config = dict(
    d_model=160,
    head_dim=32,
    d_mlp=640,
    activation='gelu',
    norm_eps=1e-05,
    tie_embeddings=True,
    init_std_qkv=0.0197,
    lr=0.00112,
    lr_mult_qkv=0.7,
    beta1=0.95,
    decay_shape='cos',
    train_tokens=152100000,
)
MLP neurons of a small language model. Each row is named by its layer, matrix (up: input weights) and neuron, and shows model dimensions 0-159. Each number is 128 + 24 x the weight over its row's rms, rounded and kept within 0 to 255. Numbers have three digits each.
After each neuron's rows, "fires on" lists the tokens most often at its 100 highest values on Wikipedia text that the model never trained on.

L7.up489:139124171119132094136154106134116106115089093108132154183114092107120147116150143184143143134131136154110113133122120128123110144119112135118134122108129119146117119191131127117099165121132128060144120122111145160125125123094168128077131123120087156134076138090113153141099152121141137133147110134142174138095075141138120124071151139126068159162115144150112111118181156123108149104124124084100099108128066141160109097111137129146100131153149140154117104136152115149160135128143160
fires on: "h", "b", " B", " b"

L10.up329:127124191127115133165092127125098122106155100170092137106143094124066128123148094162120101120115131126113127138091103121108154137157121135134117090147142179128089122180172163128126106103101139133111120086129081096133133115164177135115121168132097170168112108114112098109131126136120134122156136143112135116139132158170109130093154125096157122117134125098094116162129093084101165123118147139120141101160125115125121158115155112187124130132135147133155103104134168122142144155099163
fires on: " |\n", "n", " w", " be", " R"

L6.up48:132149125148113105193151119154124149195116143138133100110122081103095103099127124181134107121131130130144134173085167150145121168132152130101123145150151127130128138130116115171149177114142146111148138107114102111099192170113167155119131106127100110163120123083132159157100101105102133136196105153142121156132134124167149124104129154116053115110118103113087147126140142138131146122124100090144135095104121144151114120112107135151119115122122143122099127103126122130156137135079128
fires on: " t", "at", "et"

L4.up257:141104130126111148129179098135136128153155103129152124189191138094107116145134105134112124090172140156153120102095113122121114141153131140168101139114159125208107128139134112129096124072160143117152106101163136108179113128123148133095127167130124132133130120152122124093162169123174114131136134142136092140118103120177074119097114144102163078120137121163101104138135146117113141145139106131105131132134117093158098127142118116062122115159108137121149128116110096133159145127146102
fires on: " of", " by", ".\n\n", " under"

L10.up633:099143175099134154139144129137109137152136130134124161118180112151132125198140102117097056142148054112132124132125136140126125146128138130134115081143122104136101077117117146187117140116141130121123085094133106113126155103102107144122100148156141116138112129140127096145117100166132125153178147147130131125129141172185118128113131123106121141130151150105093153094082117108143125086166146126120123142117124060135159125160139096102138121158140167115128120091147143136151159161126112
fires on: "ational", "eneral", "ial", "ional", "eral", " new"

L7.up468:082145105116120100129139153139119148092092109105108105134158111124150128144143103095160148198141097083121108125137127122112150174127145148092105143123116100161161068129153083168112136132178135124128146122133114094149164143112118150127108146145119167111129155166160140090144157134194163131111135113161127134140143147162079146146124128153167128116148113125086148117126088117089145127125103103133150130156112107139125087145141142090088157120111123144113131141130093137146140161095115
fires on: "g", "n", "ar", "f", "i", "j"

L6.up52:135151113107116153130156086117121113121148121108096125117117118133119168114157143144132076144135085072114109113090127131127130098093124140112186135124189097123131100079095135119122190119138154089129152163156149117106126113138150173123133135083123117158124148131111122107133103139084147134118098147110146152097103123157151137146124138113149133145133089101093143132150125120114114127141098168082081145156110165129138119140157122111187143171165114100135130125155128139183154140145139
fires on: "f", "ed", "vel", "ow", "ad", "v"

L7.up313:081115119138079127093143111102122130113154102124138086121158091128122127129120116131138102090115152126137092126100136135149145129176114100175150118128140169147105114167084111143091127074155139121152115111176158127170138126100158123120123145139120115138124160116118101135124135125140115097167171170158115104136134136144127152123127121100135058156118148146130146173133159108110093143123102149139079136116102111159108164146105137050122121095158121132118177123154123108136142138165134
fires on: " by", " of", " Fran", " John", "ober"

L10.up346:106131147129176089165170153127053104152117120125081064153139103158117146093154119138114094156106120148103101131118137148104127121112196100138093146195145140120098145121131120146100132113141150150104171155115124135171095137139147147127137141149108126150142145126138117100141157138122130112134146163132120118144089127176103132125139115118148130160155101148116137133120087138097130083148119113146143130097151103127149085128127126070080121095128121110121152092133121135141164137118113
fires on: "it", "y", " ch", "at", "er", "ory"

L10.up84:142074133110112126120137118122084121119095108136105114162105103146142126123101131114117113115123122155143133138167134140152139160126168088145143087158138143146112122116181132157116124096172172112106135109128150181114135153110158146138140127162140179131145141132142120161121124127105129085120123123140133133134112168124187106112151143119163104133133117162160111104077138138132119014130081143121149144109124140115119129136097132174097118125121138162150084093155097135128122131149118
fires on: " |", " ", "al", "er", "p", "o"

L10.up613:160097099141137182146090130189060101167135099117177096105121112153130128148123085110132104132129113154109120101092102126084105127112135126149149120150149128119116157104144130116150111133155197085144145159121136142126150133075148134138141125128084161132116111135123121140102121109115130113139120114149140141156082145113141135080115122148125148152132143118123115131149170127129165095166062161130116109135128133136124161102130126159081113156130116179175126100133122153131143114109128
fires on: "p", "ot", "et", "op", "o", "h"

L10.up368:091146135188155118127125093130129135152142121107130130120121137123129117110139120131149089106095116110141094133112143115107147127149139104171093104118134105086095118134144158153126094109150134112130138176141135130194144140173099159121121153149137164131130111152133092153096134122107165124135140135139072158113147122149110132157157139095179139091143126128074161125119069185097133057137126142116082129135142122127129109115114175105162137136162122133141185120098143136118131124123110
fires on: "ate", "ar", "al", "og", "or", "ig"

L10.up418:175089098134135135110162099186141103126106096120168110133163141156115134148116103122129169113121142157112123106124156097128147136125126102158166109127134127149126096098155127138119127099137124040125126153154108136113163137057183170150139138147156162121118145140144109117117140112180163079123163103121130126115146127139146121122154132125133141119136150104164137118098120160122119079109127104050139108121115086143122132138127149138144151111101115163155144129134122132162103114106129
fires on: "p", "al", " O", "f", " N", " No"

L10.up602:142060154134129122116133145129104098115140116088144132178133142108157114123143103110143141139144088156166128119129132100112121135174143158141112130137105147148139120090129121112070128149111140094074165131100123119149126179099150115142093130149135140096149150152148160100156171126107192124135140156131179128160111167139168151163124123128130078108136137094090139099139117118150132107144107113117103076131137113122136063137127095129084123130137115141124121123155092159153117112103133
fires on: "n", "k", "and", "ome", "g", "ge"

L9.up377:085130173143135123155175107118114117115120154117117156144123134119118116107141127113116136118123108137116137132083172141171099112155153126097121105161127136145093100119125140154107123122136147141129177116101110167115141116135124164119107152166125114170117124109135147139124129166116167117128184090173116144095113157143115131130161129132203137139162131118115185143083096116122146120124117102171101143097114110127101094147120107160089058109144126117095133099091103142170112133094126
fires on: "ar", "er", "or", "at", "en"

L6.up576:140085116144104111108112123152118087123098108095160099143128121174140120151137114142146152174138129144178108087137110108113178160130122121176164123107158143106155143105135104096094120094115141111136118133104084097103119156110181131140136186111114166111120145117123110129146155126135164085118099150098139102150103131169119131153107149156130125139152178132139115128124134140099123106136119120135085131139135110105127108146127097100107127191196125136093140130157137104148149161093112
fires on: "n", "k", "l", "tern", "we", "all"

L9.up359:133126122167116142122103131119149099163112105114130128108179133129143113090106110136129128128192150149107123090095174124162148125122182135114139138121134156139119130150148135140133106154127111131157074126089155110148171146143161137132141124109100154126089107078084146116110103167142128118121137106125118150191074133130116132107101107083125083174139145093141084129122161149126145101121100108120084178141109121129112121107141142121133131144157157103085146152176112130126114168118135
fires on: " re", " pre", " m", "re", " t"

L9.up260:102109108147139136158135112154085117133133128135126080145124102123094114136125132170121115139127103176084137142075137115113102144116167110111092135164136148096050082127135135134125133143144166089174120134096151111103171137104145117152129121171151142135101109106101155130133094145140124164163126181138130177077106163172120112106149117149142119109123080100120152173153108143139134125148142094156116122102119113123125148137131125146081114112099143156119138138146121124140120152173134
fires on: "et", "at", " per", " in"

L6.up466:100139103139141114140117123105149176140158116144099117130136140136124112099113112190169140140123136144144119127158169153127106137145117153126098125133113111126160125163162104128150174073141148114112135087103141162116107129154139107048119126156132153154127094089115168102154123140113184089115114125115163147116134140131177102071153065152110132126146120126113156172109128101114167143114150122113126154118156110134115115114148137109096128095106124159113132108104137151120169089145143
fires on: " h", "es", "h", "\"", " al"

L7.up110:138086156117147122114110095143138139149118109105123134146142110130142134136101135137124127122157127122117138124082061165142114145112112117104138140125156101180133148163150108117120115150125142100149156124110130149104153157108193128114133138112102155116053109095128147112131130128157120103112127141121132147143104160162100120140125117144095137118150140179092154128115152105101105123152089105140154119148087119153166108068168083086107143154151122153122107168196145105165148136133123
fires on: "b", "m", "h", "l"

L10.up121:076145110120146139118156106121156148142127078122089146159170131111107164126101136118126144140120131106143127163138175126075120076117164156135081109114180117137103135119105102168090107087129172150162141151138136126172130105166123132119102132106081139107108096115141105112135109150142108126119124122146111164130088120117101152137159130075140136165137146127090122100092098165130173102125100123137133142159105102147107121168133156098159159116154130137130146160124141142099136159145129
fires on: "ar", "a", "or", "gan", "il", " m"

L6.up414:156084152110177171144160103166133087119142095132117128151112138136111171102142128146131107100130130171099110152128131148104166106142130140122150108097132113107151138131115159135116165086100132102106122124167110122099138134156123151154119144157141144140146137133086071107114087133103173107112165120170155169154117139136142153143153172117122114110159122116106147131146127087101130126087102173115118100121125123119137105080126084100162143140148148173089141129147114103164108152093153
fires on: "c", " bec", "v", "f", "h", "r"

L7.up63:130150155074131115114134094085065151144145129148108120118091077135100122102122151188166138099091087138133125127114125168148112156175142110076108120127124154148111096165111140192165183111142128127142130162097111134153158137134142126107091157129145096138126095145147121123147139129122160128123185123161108102124133168152127133121147128114088139141169132131100120153093133136140129131116121144120103090136131119143136087111106099092123132100114141176109101122149140127137130129134164
fires on: "19", "ident", "er", "em", "20", "ed"

L9.up611:139115130114170127126100151141137116154160128092089156116129157121128095171094129172117132126147116159157130081129132118151099133168140107140151093099135128115122116119111123111180140101107152112126127164089100140067112148107143159111131102112121093181103138086117149097159106094103120150130144127178144128133145166132143129107117126095149079149139146124123169163157127181118104129140059144095142117152137129132096101163103148122106118136153114098095126139114107147146170112123127
fires on: "is", "es", "X", "it", "ok", "j"

L9.up108:135145085163128152153123129082137145110139116092136103139125099113091125131119133153125087150167129164140124152107083096129090114112181125112113136101134114126116121185117125137122141154083171096139112100114156120130144160123141080103103100153074154125088107073094133166143130161116152163173121138148111144143122144105094126182121149114114150110143130091080126139138147115142101113178156133115104117162141135130151128122118138139138118151146151132150133142174152161156113153161142
fires on: "rans", " m", "es", "os", ":"

L9.up424:126130157095111151151123123157139124145141115123080108158103134126093160158109116146109154109136105127108103141125123113096184119186152116176135108155144152143115141147143135144120152088106147136144114106169130084113119180139123135105126127128087168143140093133103071116126122106123160134155125172112132109166123123153131104118116122074117072117127146093082144112091087124084123105103117142125129135158122095108156141112150171133110111166146150125157119098159114102161144144105170
fires on: "c", "ot", " be"

L10.up599:122121091121112115150150133134096121181129085140118132113149142138116114110108125183131127129138103148116131150138138103110120110104123135144119141103141129168133144086110082127144171073151159090074131107129145129106130130129164112110138110145138124126112102062118117065142126113147173153124115181162123133149139156168096133104132094121128123144156135149100156165140117100107146127124153123138156121144157087101089167114157115112089096135098175124105162085142104144142176123132144
fires on: " h", "h", " H", " ch"

L6.up297:125127120133152170167124078130147147137153121107086149150136135159148144107154111158143113117156118153118112097159163098069151129146099143129131134080234094136113129151157136141070150114108123143092131090121175148098143131112142144101117121103133139133111106094154099129140118113140146149178107153130143102076112131162096139114153145124133103104129104111103127117104132140122139103135150108120158120127109108128146126109152103109154121118097158112140119130100094158182108116131133
fires on: "st", "c", "t", "or", "g", "ic"

L7.up17:125146155107133145156090172088153113137129120097111117148111133163142126106120100139108086172176074135142120165170097126108095177123122147140118121121149104142129116114156147193134172122075160139097158096096162150122148126133123133144131078131087139127140074103145101121124118118120170130153146147132146146135144151126098079180158126109122095103128124121082129135143111130105092108096132179123159113133138113116120102101145147127144115145125117102145112130137105145169110140120145
fires on: "c", "g", "t", "iv", "m", "ic"

L9.up104:175090073111140138126137090119114122108128126144118107138087090164136144146121139124135146098143163169117139124167139118094153142117139123147176083137115134093115118159171103156091133124120138110142124121149129133133140132119116106159111161158153096128124094121132109099114101102128130106126125116148152140138163125131119089133145120146148107065180128155116148192084144106072133054149116132116123138098112103134126112156140112152144143109191127144116113117116106138137094182141138
fires on: " l", "ol", "her", "e", "er", "al"

L7.up331:112097133119137123158161127146103143098127099086106137150126107121156136100126153155132132119172131121129136154139114122128130123114160137086084111160094164144119131180157157181121150118135094132141089131104118120140146144149157118098091165145132130152133106130116150168184149145112155108163175100139110140160100138153123138150158124105083111120168117124076116101088132108085124117138155134138181076112118133160128094112101102129148131109134159091078126128146093098138109131130156
fires on: " c", "19", " l", " bec", "20", "cc"

L9.up174:134104127143116146146161110085140149168145130158110105150168128116092124118132110123128138177167108140096152122134137125111092120094152101133116092126161129137105143129112115119136079137141141129140108116096135088161167118125149126085116118187070149179093071098098146127137124160144128084179133138108138168153121133143128130148134082060168121141127092110126092154124115102144109154148136082077133125150145116136132126114161139160107117153125129117106120142158128121150131143143129
fires on: " ex", " pre", "rans"